Part of a small language model's weights: width 320, RMSNorm before each block.
MLP neurons of a small language model. Each row is named by its layer, matrix (gate and up: input weights) and neuron, and shows model dimensions 0-127. Each number is 128 + 32 x the weight over its row's rms, rounded and kept within 0 to 255. Numbers have three digits each. A neuron's up and down rows have the sign that makes its largest values positive.
Before each neuron's rows, "fires in" lists the words (lower case) most often at its 100 highest values on Wikipedia text that the model never trained on.

fires in: "all", "them", "means", "usually", "themes", "theme"
L2.gate295:176132119188174080151151171118149112109148186125162179109139047190120086127141102111118163086149172104124162093098107113079103157144138099127146125114126123114111106106132126108158114129143106205140120089105141102130059137035139091127127110104060093094109128147102077119106137139052177174152106123101113122158122159148193149144168092195130168083093093137087090139126136128121125142131
L2.up295:120177126140059093137124123055105121144162186112189184119097130142107098183112112108121102077181130066114168130109083143145142112122094151120158098123143203071101153141077101108110126118048104175103095062128112082111083149152165144130070088167074157154181110128063149102154142128118073162151129172130153122102096133138074118073058123139111160160164104131110166171065163092149164131087

fires in: "or", "as", "of", "than", "rather"
L2.gate718:109163081192156152096121129144140144170147141098116120120097118162164140112123136185152080153065137146159162172136094126147145179117129091117158078094133117097127122105110126069131107128102100096145137160176099110096063099094158116090120102132181121148127085147099127130086051099094142128134160105104107118101135094097137088148115084141173109166151126091102160110153113113141079129158
L2.up718:162182069193185108102175090095138164121154100193106132169136163174079143162062112089138143107098103139119147111130077112143078151111114092134177105113113111156075077141052133169151214173062090111186096141175118153117087162107117113164164102107132065115106199134074184129122161112137146121101108134173115116128140129170113123165177098116095149139161130110107170117181107112162146135191

fires in: "in", "research", "from", "skills", "training"
L2.gate1152:130131119126175164190061128081120151067110206156147125078131117147141176094150160110148161145130129131136137109172109152104169135063097155157140084130163186104114155150128172134119072103106115112145121108115126123146204083167115188156112129085059167124118080147101125135140130137111130146122131168168085122143131138112148138077097163113148115099163094121107118167147179197156097112146
L2.up1152:136104142143161137192131085097094096107176104151079088110149116139122164193113138177138107114116093105208098137140162114129178135096167197133134102116160139135120135120146142146083165134121087085105104123109122092131128098123096085080148146168153167127124094175165110141124152116113113179189107100082154139147093118112164150149150059140153130145169094078170064165165170130095124123098

fires in: "of", "2005", "2006", "2001", "2004"
L2.gate360:165089166158206115148069165103126157113168120109055150116094073139191139146158158140113158129099123169113083157178109076114194096063154141092165118119095154064140098098194134164134117044123110160117161155163095119083078079115104066137190159141173131076127135147200113175107109192104145083125144138141116106071132167152139131131106131076141124102107114158102063135153167152174079063145
L2.up360:171129125146131118104078142142141123107145141116105097124139093168114157137186092126146220143163171114101104172103165174135138127138135133120072146141182125114125170156114114104199133176089109088141079140131079079183147141176091089112106107113113150132061094164049094090085108148170215116095098188143108100166128114127135146122125092174209150177083119131099118108101129173175087117135

fires in: "new", "in", "news"
L2.gate98:133128130123127151134146127068117095139075140168171095128160130072105154131143156130126153133069133108139129091084152155123120144081110123124121132127179067057141179165180139113148129190166113196138160105140104110059150164108129118138130132153126103115123127173140110129128098079139123140127146130133109176135130126137195086068086138185091083203144117087165141114139137143054113095108
L2.up98:108120127184124113131156146083105128159139098157053107151111087168117134122192161075135172124083140124212103100116122129119109173117162185096179145097157108111082120143127172134096149118089157064112076118132137147166132123118121128109161130138154117129097155130150139144096119162163104178167131150060155188196127089139149150169117157110131119138093079089147096063140094141118119110132

fires in: "on", "according", "prior", "reaches", "offices"
L2.gate1080:107119117144116044162132061149129180146089094146088125126158139142119128151101092150101162100111139119143160056138162151124156115071123131133126131118190112152108130138153110125152178092112148132176152117169126152166149145147083138059124104115159065148135123143101109187133140080159112136092107126125126119113151112172159146082125115088130067117199148109192146125090136165141074169103
L2.up1080:109138122124113151086050136065172121106128126112161138142134148094102125136104159137078069123127126142085117143088112131143157127149056115143072145218122108138156105187117160098150163161148149095105104090112160106168098089112184100114189098107155184102137183124121122124086130170097150132105133119132103146121109133109120143160113113164083128161120141142165127089143106076128129221103

fires in: "well", "acrochroa", "from", "far", "academic"
L2.gate973:107118154162139162130180056152173137093095165062074096072086081108118098086129111197135143112115100125154069063128123096126137100082128123141205160160141115149125143134146083136146141105156135165092112137111089112107037101150139154054139161151153136151131112197125160078211048106150122088096171131130173169177102134155085098093154122175115119145094105112118087116107114175142143088125
L2.up973:114088089161111111116135082176095142108131116099119078113134078182167136159110117198147128146146123129042112084081158127151162128180097114122158169137203077108103135114140078094135189136079131100083052140152127125015158168066128137123145102062177144144119113142162087093177082103160111183153192157082117125105110108145079101111116152100153149111122102111112111129108079184122133113118

fires in: "made", "making", "make", "gave", "makes"
L2.gate601:099146107128101101052120155207112136070109156110096018075128164122174144110118069083136152141086143166105095122153105140113165083081162090136123133157148103087169137123155116127112100129113145170130086143149130135153067088156121140117114130177159155116154123081115070154099134142052183103066178124169082121147116133104140139132131146107116140092180155077176107137096123177164207134131
L2.up601:154145088065144144093178159105136170107119175076152156131092169098064077175154192105182070113085128109118140081162152067033115092123137163137137080106148177166137124108105108138157105096144128155172124134078118153105149070077111111207177098127081096108163178138090102162125160129105145145131134089140148144102104129112108126111092158128122134061166141193098169152135102118118148161173

fires in: "while", "although", "currently", "though", "whether"
L2.gate856:143122123117096122110130102128183124132111069131152087123195124113188125087113110170146093100110094120156126146101144014152213169116119132124099091089137115108133113118116105150165145112122150152074120107100118145163151143082146126135125118173092079077115109105097104119128070186100099117116154121163073162124112132122135130067115169177200128134138130091118107114179145137102139098118
L2.up856:156142089035090133132122106132154116142126122122112100229145159076138136134150153080123174133104097118163108088069111098120121072095132169141140105091142130177147153152078129123106120109094199090099118092117164192128102082131056143061157104122084139074136156132048101161121148144125105109152137158116106136166095169119064134188117074148145144107123104095173130126167103170114164146116

fires in: "most", "some", "all"
L2.gate923:111129090166169112137055169123150141108118201128060069147150144209128135100153115119101118085146126090107196120125124163114159148073111120130157107090162103136127174119130095098156094148156112172112164175090097087145055115102150210150125150160172151133162155157203160127115121121094185137149153166126092102111107100127167132147104152131169146142174101126196087131068154122088209158125
L2.up923:092162167155130129146167168178095131147128141120126136131122145194149151177135096142083050133157144093142175074180123155133153086167118108104115145088140150158092104128106095128193046134148102194129107132162126122143066211108149075162158103082155080116079124115136043141154164091090075132074118138115128077150192121097143118083152109132098091160118053106091197146141093159137094127116

fires in: "began", "took", "close", "much", "set"
L2.gate889:114115112157116184114076049170092066074121106097143151135168077122151121124131115183199140126158128131076184143156114135117111164142163160194176143101182207153132187150163079123121109171101127137117130165112131106111125140084106183131145135143103120086110123152091131083204050121046131109161106160140076168108137102113120153093118092090142109126149130129144158119118146119154160077137
L2.up889:105104090129082183101118055121115124161105170131145129198153130100141152120147174158117156148157091103138120144119108107133079160107073177141139186116130062086104157052194120111140105071136125168135062099119121145152137157119100090119126171120058197124146094138219159177113087059123156130144119165112131148182139097127138156104162079142088111143142164088114132195077131145142124125091

fires in: "can", "came", "failed", "could"
L2.gate1277:142170131117111152179155119160183130171135108158128143179136158145134125093139131129108135169160154150135143131073171117150109140162170156150176155177060132098109161173080131101104136189110139179145146156209134138047076116129134102133156111129126109133138116151151177113109151090138146108129131150133093178120127123120176158085160080124149108124113110188177174100134089126068146212137
L2.up1277:109144109158170105103108110178130155133084112196182104125068086139160085128135103175108118133098094152152123132203120121134141155103139170126088134145116118188151148136085154155097134131101122112139124130151145108149156135173191131093171149152106173151172047157152083098032122155147118117124161100135129101137092108181096187130143069109066113108105083075153135152129164137075079087086

fires in: "1", "0"
L2.gate1068:100161157151106162107167122159156209119176199099134127119156071097089106125116143154097102150135165146123112138090127152106080100122077110140106138192154129127170110113160141133131121101088177122064135127139099083079143096144155109107208162117128113166114193166145111125147116149082175120109150055112092170120133117147085153087109167140168133145157085143134119093152131119124135081104
L2.up1068:112191112144155146052093116132138102188098126082122126133139122149082118106139135137166065089078154147178168126082157126180121136124159131185201109134121118147132097069076069113116105113166163121181138092112112184119100136099126130050142176146123164130145101151139158088105120092167142162102171157120134131092118116148140132106102141088132102198058130128165084175147152142114132181174

fires in: "as", "although", "when", "since", "while", "throughout"
L2.gate1221:093108176170170073148101120132109089101094147122107152102124134151124104097115061088132146081055107153142141082078137128148121121126133197065121127107141131166130139177137136086093138153169159132127114112119111120195088089108160186082124100109098072103085124098134145172153107189088129128057161063097082119098127107090153191180151112167145184111171179104171102165159080156157166072137
L2.up1221:151156130136123169122170112150081158154112128160084140177185135142098201183145144101106152066131132177133179082105151107113141096124141157104143144145140125146139095112143106052108127157132130094143133136106135083196130123108159093124228114135109132070118048134099172148080151055155084115173108171107086099179126154153126132140119120198147128122150139104236142120096096101115095143124

fires in: "part", "out", "parts", "partner", "parties", "outstanding"
L2.gate1262:185074115086139063121182086166124176088115130069137138152147115143141130156146213128071153088090210141138199100168138092161099156149134207129185138136206156112207146130195129147199096107096157117129084119080098073126140077186108149208194159120149113124130155105117154112092124114122148112119157181097108117141135145109133180125139116145172112142155142137127149128111112169125111163120
L2.up1262:118090153118173175131109159158142126123111147095114068142105139145103111182120142158118121106126134134174128167096119123114142129101150128122145143120110065096140146125136122132180094131086121150130150129142147086131128194135081155212158202188123146135095101128160161185160157156163163129109101115134067131161094104176029114140079137109085144166175134176100130135179145154117191084127

fires in: "after", "following", "before"
L2.gate178:098104114106157142165142097131109102164142168163140078161152155086080140129165125169140144190154048203109100170101153122148104168137130150163121157098187149076086136141129160132084121116158093108070059133116082123147165130117151146116164166149138131140135119135169131148135130093167176188115145093104129145150167142143146117094094124102149085146148154110141081143135138127120128172071
L2.up178:126107104160135121115126185107139074180149130203106126129142083110088149145131118117109184143117151175089134133094118121141094171119209099125127109113156110151127181141176095074123168122169112112186094078081146111132162067085140101096100123181110126105173166113138085134139140168154128103095147115157149198116146157106156120097105108127145104151118159084140133118117120115125179100100

fires in: "national", "best", "sunni", "story"
L2.gate186:110088094129102095112101175116106147158136107136126126068128178126149135124131146145126225126082130063172154147067107151054137133117142107136108125119217101106100137141086085149066087107114119141155152146093094085120083155132099146110140174139121125110136145101105150095123088152122115071065163097094160132101115153145161119091113067168186113127179169153132149214151106114112060093153
L2.up186:166152107137121126184123110113160119108123117104141086120161152124109156136072135106102092069136182146153096147119134079089198167099123077067111086104096120163122104098163169080107138072143111135148145148094130100159108104096105140146139211094128121109188081158175151130089160150050169150100164184126114094144170135123167118150160109120187112075144156186152090204170135129110106114163

fires in: "won", "win", "ryan", "winter", "reached", "dan"
L2.gate642:104155143148120052098189103153190133145148140106137131100144114111096154108068129107122125102141159107095156128146116128145171103134104197112141163165155057065152140143251092099127170083135148121130155149135117094137156102161148184124087139073161076188126116126126128163132144105114163130121138159141104165063208092188191129128116092114173177106114063163111161135148150197142133110167
L2.up642:113108104140095093123103136134089118082114190117124131146136135124100155149130120121150123085141176075076168181104088149170174191113121126138138118149146143134109104117131089084156121165110113101101108173104159077128150128105107176109096151155088109089148087083056123122179148100152160111080122112159040146186182134117226104140150092111106133101105127144130137073109150137114128126113

fires in: "both", "between", "either"
L2.gate636:122101136127120141118081116123185194149156140127104200143105180134142158096109083124203112138131131106162177113115157125114186123156131078138120132105122127125134050143171132091075173079094160191146154130084105155187085132157087084103087149110069108157164152131146125154107152105099151086080080132167160141126129145159155099084174133130096156163113147096120153186133109103119129086138
L2.up636:168203098123136091080168166094117096137109105181108130105056109178131113129096084132141140174135111128144095093097151114137116120177089154108109106139144079182095085187181105119112140172138117150122116090148129175162089165093097181092139123156165100142136137071091148150200145165172150069148142117105137138136123100141145113129198094089127169121077149099134118176115111097107087120142

fires in: "on", "about", "for", "against", "from", "in"
L2.gate815:230140142095138090123081093136152199073071089165130109120191106132089134151126130146071091130084118181122192118181160117113127178076149115095136074163088132118122131152114070166193117136178107118108123148118092158125081092133144158164153138078166131171160112129115120101082135157124083102100186123079176130187157148161148086131137153107145155115161116132085157081125108152099090210090
L2.up815:083156123143106113154134072115124180179170121076145077112161142149121121150153151160174071124096135090058152123151184149109103103119084123129137068151106142157136139121139073131149112067119130118133103090134136169109123158100126042095126133089115081118115149079137105125176132111126076165094124135136096079114106118119196137088092162144137192085096086108131173099110106099060169118146

fires in: "over", "for", "against", "among", "between"
L2.gate1061:116147060150163100148128106152122144141138134122162114073180087145118105168095065118093165121084212124103174150125114153058116108093154106097153094147090099081142100202115145114157152137096070130163106112161129127163096123112179136088154137130146120153147143125136075113094144177189181109133138119129135168146153110073144125131132111152089078105139154092110155159180091154077112138129
L2.up1061:144094181142131082144080128123165189160106118083146140139144159126116119159133139116117082110118146107089116146167140160153159076192121084095123140119150107155155102084126146163158165098142168203119164069151111087200111140144107164101180143141129122128100129155120151087091084049167114074155156140075132126135146061140175147140152102136089170087112120192159196130109086132122129133143

fires in: "on"
L2.gate205:107162143150158095088160086151096162161068163130119099113126172133155125074103111151124139144113135164112160069115164127182115078099126102071127167083191141128138100137174109147106117089096175184139186124126132141147108067081128119108159126137167149162069122129157091155104121150107136174150154118089126151167126149187111168057119082115173119166144081132196114120100099109110087130114
L2.up205:107120106166134091061126087147142143106141088181112120135125121122083173095119083115138136088123124155153161103143151087153150088101110147057123111193124110159128161127140104101076101139095153166036135111186108115163114130091147070089166126136140122151098155087175084180113129133167182166120184136133089184105163111161144121152130090115177144146143091150146165125153107099097113121087

fires in: "steve", "jane", "deaf", "de", "tokyo", "delucia"
L2.gate683:082146148110087133086120112118146119084164106165138093149147106187164146133174087097115127170109175062140081158153139174142124075110098111105188126117063120121146110127172112088167120115122163099128110163166131136184068119134102130124089136083186120127127149095159083175131125148117144202155137155126145101135156112095101113110140103133090121122082133173144067078150161142122135161144
L2.up683:126150140156146178126141073218182129141170161208145100145098119126140156096153148129165094110158077125159093107175111112126136098120144102142119174066121094157130109164143125141127098141125148116075108072186100152160114146162131074140164150108099120155186106117144067169148089105066126181114161134170157134115170160124150082147137117145066114125046112128158099163142150066140143107078

fires in: "it", "them", "means", "themes", "theme"
L2.gate863:088147155094113141096081140161128180085129144123155037085122131119142088082118153156130157169063102091141104110120105159097119159062077100130086126103099134078090145092137147164190146096112123088164091142187085110108138058139191129085111071140124179115188082075166059173116073119131198107151128100110099165092099116092211099177120149225130146160167122112073138141122102159117169140081
L2.up863:175109089125137130060044188116089071157120161104064128174095115130151172150134112130117078089151123145189155094164124170171140147161120121152173137106133201104148096114099160114114159072097082129165078085165126114142103148119113110147163087117148152164109162165149149147128103121127086100093124152135121054099103135100118124137168113172110153097160184118145133080117114064135110183165

fires in: "it"
L2.gate302:142149153135099099105127156132075096147089168124142097119149102130151102108150110132164154130122115104107107104094098141054134164117181095131104116085153088112140105113111131124126096086122116138170139105158154157143129092163164158116116130090120185086114110125176126157102173179115125107138097109143088124119120105121171104073128103190121128113084176165197111182095083147154083131147
L2.up302:163111092102114150149101102109098126134139111112158123107142145128132119176112128107093109152052093088095103162060135138132101114096118176049159175132052164197157104066079150135126142135125101080155063071168106143114143113164133112056141141097155177142152193124118088154038133133138153103147151154146147128131120143135050164125139119170044084064123166132107125079161160094136118178131

fires in: "0", "1", "2"
L2.gate1084:103104212118123158056144111183165151079134122119130137136083117078050102101195157207096114138126156112099136105125135119109146104156092147172185151184134097128147087141132164110153110169173160119087118130094142143095136115144149168140128131137142171155109083148165194130147096094137105095154073095104126169079144153164128109081131171145111153142097141137114143097081192094098131151035
L2.up1084:158133177169111092163157159179175140144149097114081145128145156136079143115134152227140155131112188038135200053118163136109110092100168098100141163163112086209126136111120159129151071133184179084139184130187107161100154129123151090170151099135145153086164133187172185124143112110090103141159072113095141070124171117164103176090148125107134151156136106100138106141120146148115112130117

fires in: "during", "of", "following"
L2.gate872:124082132135088072079176123133096083113107130140182128132174131147089119148163144115134065137084106153148196152101184164186120130141148160170112090092167117087134172163216072075123156095136086164135124127177090147087142095020121142078193162124130142113128129141082097111157115192165144140126090141134062151097117073076141178166185072191158119124151111121143149112125060101163158139105
L2.up872:126118143087130122158103171096143129222195115160172138144123154113157146182148095146135119161112112155123125130176142160174130156184113174160134148141144097147194207082152119070132099127134151085188168072148200102121169108068176137138159137093163131083125150144077117161179125132140112083146173108147131134148074070125101131152122182135104160094120109122125137099113140138196168100133

fires in: "or", "orchestra"
L2.gate1160:106120145133182087044217117139091168131047072132047161084107156121107098142114142138134083163109101103173157122143113136136130150169165185127139096124098059176199117134107168106174136095104183091176171103103136223160104093122140121152084112129143192178110106050128158165131125100078123156114132143125150144142152069135163093089139086183114132134176076132161121156106115107134117142104
L2.up1160:088098121198152158140134165120187101113191070156094186072135133124085130159147159118153080167143130125133114133076111146157102159171170105048177148166061135092191071102132100169156081110080116053181163089165091138115060154112165195107120133162197138162153099165170125153111153088128171120123123131142131071083141117130065104164158071141102116099140097062171119101150130155123145130167

fires in: "steve", "usa", "jane", "soon", "jerry"
L2.gate647:124107138172159105147142123084182117137169113130078106093110110181093176060109118196105125170105173135080172181155081119175085095111117174096155178167153159067130147188155118144147174130160153159168150127130133167117128098131127111139139108202141093114153118128124139126145105148074143110114111089108180191153164116165121175128088067143135137148122132149157064141156164115135068149097
L2.up647:138147131127120176174137093075100116155135110161152070154129154084185125101085152113191154137123082097119101101160148185148134121147124136131173113094124144110131077112173108091108110186168123132107184192195175187226120144128134081121095162120118112116107174081105131153167048099107176165102131113125122165100201109126141159105053133127087127130154178159087123129205140124131123059122

fires in: "record", "to", "of", "was", "degree"
L2.gate1213:145096115085158149093111172163124169119146120120163148175071123154180032088080168121101124074171123122136132130097083097100128094123122119153098138150151079133173125154082073151086127118207118139158148203043138129142126139137156179143068080104067162088080133148156114119110083132052112080129154139131137207127110151158140124149117097080098084142150130150140107153163130129115188125048
L2.up1213:107159178177054140124171145109160112152111193143072091084160177094111162118143091083104098133112143074090126127146139112156079111127089161099117129101138074132152130120146135136120133117160118149164090163130117087118139125102146175149149178066080123131101156180104110133050175072144144142091191125110118139114125111115153066118133078115170096092159098059175154051126176139142141162130

fires in: "since", "both", "between", "late"
L2.gate1064:155080079192108074124128128137130113115111170134147131131071095083170172101114129114235139164185157168080150126166101192167148097074095121077134160102112128141167153109125100082051124156128150106170105086172143134144110144110106111123141145107133110075169118123163100124064130140140177110093129120096097134186141155136101103164179149090088085103125168184139099135097119128114099083189
L2.up1064:167167124102097114117112143170058154131095104192128140095111164107168135081125089052117128112108131133108141143128129108126083098092139086071171141125175085109130154170147138122137149145099154174132100139158068098198161116111137152123173099114140100140154061176120213107075091147130134104122169170095100148085127101137111133108149112171140135131136135101137065106102116115073144072145

fires in: "made", "word", "make", "provide", "decides"
L2.gate1206:138121109089127134098102071128119107148118149132115110126110122089183161158089139145141152122175112152134077139171087142120150100170133110134198059121111136131159101109118133119143129119128100157037117133099097203130135113154115187073132159119154134159165093140152088185072122153142132142113153140068130088125122100145150181090123149104115110141160128047159141086124162180123117181158
L2.up1206:139153103146092107139131126150125108083155157140161093149101138109152086137177148137115132174142163132081091115116111134115128138110132127160102086138091127165115094163155198116141112086197112110142129115111105170121123164135087155182114179091076118166137102137144119156131132085099084102084196089103113193127139162142107093086173067085171118152115150105163081138109118100130084154189

fires in: "made", "making", "village", "make", "makes"
L2.gate1184:107071115175190197145066114074129138156108152094120186167181092160134161125145167185109126121120116139096154102112101167116116210127157107093153089104205195114144171158164130164178170086143088135141153141085165142163150156064093185118104095138157152100111132164135058162124131175096138068132115114098082149128100075116148160161156160164141119139142114101129101113186150178129178157122
L2.up1184:071098189098132169163162183140115098110106131104192170161141181093126131126161109067058112077172121132096111133102113131127134137129184125141115102101115161114146137090111185164119149089134120137063113142138133098056094109173073168118144110142122167166130147094148121126176094131084204139142163118192141151151139179157120145123105142106071174113122136201106141099181125139146138189081

fires in: "part", "parts", "partly", "example"
L2.gate637:099151104152099075149195096117073102141156143113065117114172161175109081153121158078067117177116142110127185144156159137135102090142155111127189169153187079091159104149141154097113076161087142162154168146158136086107113123178116132156154175124147165107151145087181080086103093123093136157160165112121105110121195128140109207124128135125178073174109148169142137118123053188194094073102
L2.up637:101136132165157130121177128135128125150103182083098082123136154193170089137158122143094201131126175174116114104152090128144107097141085151063193162143173097116116095161106088203127100134146126146139183159160130127140150105132095173134086141152170144184166117081131166152153109095078083139088108097193087085164136085148079083118124088074089100118228121176116137076152116106157143132103

fires in: "by", "with", "isbn", "kendall", "to"
L2.gate580:108126177097192130111174068080108173146124185100125123107183134180141055078159132123196143159154111114178156120175123130151148137136146185120181123079138152136196096115122099155170136161150137140127091167098126098152074135118087166103065127062174101118081135110137152117139131135127147114097134145153146116160111145110127100126117143128123151153070080171119082162057151160104185064150
L2.up580:138115104131111147142116122155069152137153141094150128104113071175108193122080087109131095166114106134138123100188148141146085096139094134160108113155123144201121129108099124121177149108055149121161130180144121146130157138101157110122074106122108096131131105147118076128097118138160112165159137093133151059076053111102065113118118193137132116082193072116164124202078156157213180081169

fires in: "more", "most", "however"
L2.gate1077:172107211110125136174130158099117091097087172118165128103120122175108118132106084087186134161133166084114131180168122116171113122110137162107098163181090041110124101184134141112153127106176209138156128120212128120140125091073084135114101164132172165114149118131134111154138071167076138112065138155087100134160105155093157140126160180112134156154134097152121105126076100133112149193123
L2.up1077:124109126159162171108160118114132168197145103154118165137122153152090151121144078119152168117126160143137153069137105196136126126109138156100110154122133141130123131172114085111114156107118106131161115105105141154084116178090150198150190142145118165122124142145106128117132093086084071123147082134090202175088157120121086144184091141124142092166069083171185125136159106104080156143099

fires in: "made", "making", "played", "after", "zaman", "to"
L2.gate983:148083177119132115129160125092111109135062138142165148145149152103105105117166112244124116113164135120104152105100112094179129111068059166164119104128143165125114099127164151090174133161145139189125101146107133159148109075122129177144125150104097121158082119157159108136092116154113095138095137087091134142173114133130081141159100126199128093143134069164164138094117136169148161098130
L2.up983:123099099139148179140111180128194127148054148079150171140176133136164118094155081145098194159107142068100184162168141190151090156147139130202155165111192161113131176131169158141170116117113123134071127124172167145145162115140171114142077145135116099143136063140101148124192111122100130130137082063163115138167108141117082112083095143105117129193184082135123162149111156132122161160123

fires in: "as", "former", "formerly", "of", "appointed", "vice"
L2.gate1249:138161139179158144103119117121137132175163182158180156148078160086155078044089116120122067170152119174080179196093170172159155116079123115119152107140152137096110140126148135070101138106137103240117162106178121069179089082145128173152157087138102139174164117085172078078124097103105148113186191135083104130119188125154139193161102153103126049107123164084134099175181143099168113110145
L2.up1249:211118131129160127122097145127095152183101177087102150122160110109109125150129183122156100135171137138114123192155138154110113115100093104200116160128145131113094156130131160111130140141083055178130113129169076108081126165132091165090138102081138138141082135161098109129156131121079200109172135096144168112098161113148153228117072076137136134073099131103104093159102117142139099121110

fires in: "is", "however", "result", "began", "also"
L2.gate934:107127109165129089164153115104116117146110139155156178114151131143107143088111098145111134172104165211117156160139192064171121129177143158133113166120150093094188158144126136156102141102111138121104072076073165154166141046138124144156133158127135143154196106128210089104109116119159095095135119133126116144134070079138092150126136108105162106097158170098141087170080090140180143104062
L2.up934:074157161125158173078146168155092164174119116171140123137111113114025139169117104136090137137133153143115147090116127097186112130136135142125116125092120079115137136172118164152124099161071097166131112159100154136182135175066156139134153134200070077070100105148148131105116185169116128209143117105102163142134127177109109134194102088071175104185171102161117121099143129150071151175157

fires in: "first", "last", "throughout", "third", "least"
L2.gate125:088118113128177123149103113082154189169197163110128114128106162127120072101164112133126166125161153202117164058161147151146163094097152125170129107159112112094157078155128105082153129128143113166157126149159080096120135123113150129130126139118101125148093125144137154149073132138104101068130082185188154152133119155099125148115092102174122158097138119136139145117126093123146143208089
L2.up125:100111091167133101102156147105087081163141118141166099097114164099125114176139116081089099132092129130067126154167113105084145098110148136142167149111181125161177151119098069074127144061148076127135121172167127197148111154079148158184169164114134131089133140094118116107110112148163151123149114123107131111104115128134075084122113079142166119148065134104086127132167090172170145132067

fires in: "of", "n", "emery", "merged"
L2.gate627:082133091173203183090153134107105124147182121089166154130083116168129138119122109129130117122129150097147091180120138145153139146165145093093123143108130071094127151137156092142157083107136157124128123127094121092091097156151097164087144134150103144166118123109117112173139016128040133143131111189092179111115178155196139064103118140117106089085108131128187116151163060127140106193138
L2.up627:148167147182130159105146153131122104132128170162092139147167058062184053153167151128135146126159137093111125192170120163073097085220167090071079139137156070104105078135151123129103130132112119129161135169188127040140110175122126136132152148151104107168173140121094093137118124088102104140164135094170081159127151098147105127125134115100092097112132093141166135102164111124147114178114

fires in: "film", "match", "show", "highway", "episode"
L2.gate995:126143116085132176097070097089201140137104087136134112101156151122148136156106135091114116104113126094134098170089135130098126073177193060131134139083117134074117142160162131116172125102158117090145184158105102127136093121129076139121099104140068139157104180145124128136116132092143137087103136154144128115099103163092129172118122171123096129115091146119152100107120158158162168145141
L2.up995:099172127087114107109103138080129126078120106120076120105182093078100122139098128131141114141143113038111148130163159156136051166151120156067172150121105123103130148172100139112151133142144164102178134050132164182162126131136117122112088083105178127127155124075109117103140086133156116114086153140173098111125119127165172139102174076130113152156186176119108098131165132121128166161129

fires in: "by", "on", "from", "at", "to"
L2.gate513:117128059107209115139151061132133100131126100131088117174131143216134168109136122126104161123133162119167123089131117124117099101047101165125137122088190181163186165105150095107141155158145166149191123092093094176138114131197146115099162152084119076110115156067093108146156089118142116127128158166142151109158106116164122086133157136115130109112110108132143134086117092118121161169069
L2.up513:168129119163096127116154095106105107182111160114162161166110119076154154103087177147138110163121056152079125104186127119149085118187101131129127068106161130176184144068146132109147129185137135162162106058124144138149141141133124148078068119153201126120115134140123140114147138102106118161188185134103143120122102109091167106093128135098171150145097133138089134152077111158111114155088

fires in: "warped", "war", "warwick", "warrior", "warner", "warsaw"
L2.gate1055:154118155094119097137106085175089170152124140148195083133146112086134104088120122158139090119112134115156097176098194165127140154126084158147118093126134181108092086096181176130112145101099127149150125125077174114102159095086095174155062181137117138088108125152146117132128154138212132138114158116084047191157167109122143124045149093112158141132206138134132147150171129143103110086156
L2.up1055:134090144140133116181124121154166135145144135122139101160119109170081036076135134107143100186137083114151114122102173162155090107148089130091096140068173131129094161092097139169164126166155125086119181077053143075129107122107180088154132141005094080161125108126154128126143127127157116083133089088132142155138083123161045118151161151131159123169149151132128128108217085107131149121118

fires in: "would", "did", "could"
L2.gate489:160159144158135152160148117164143148167119182107085116130163149086112120111156101123129161121094127108138126197153070104109132169125141130135122122152128131107161125158157111114158043143121189152119100145111110132117169102146105171181125149111129136180175098189155110062091063114086117143137133143179091152175151140102162148118177084114076140168136092125113140093128156144090151140108
L2.up489:110128111142103108171100152102117080163138130171177143152094140149088128110121159091102070161139081119117128159107167084117121115116069159191139090109146123170120145144099173127136134109177155104143113157166214161072139113116123173137201105132087113119093146209153095110088133099130146095084112112045135108118075103161164125141169103052143110134103146123144148139144136117120160121113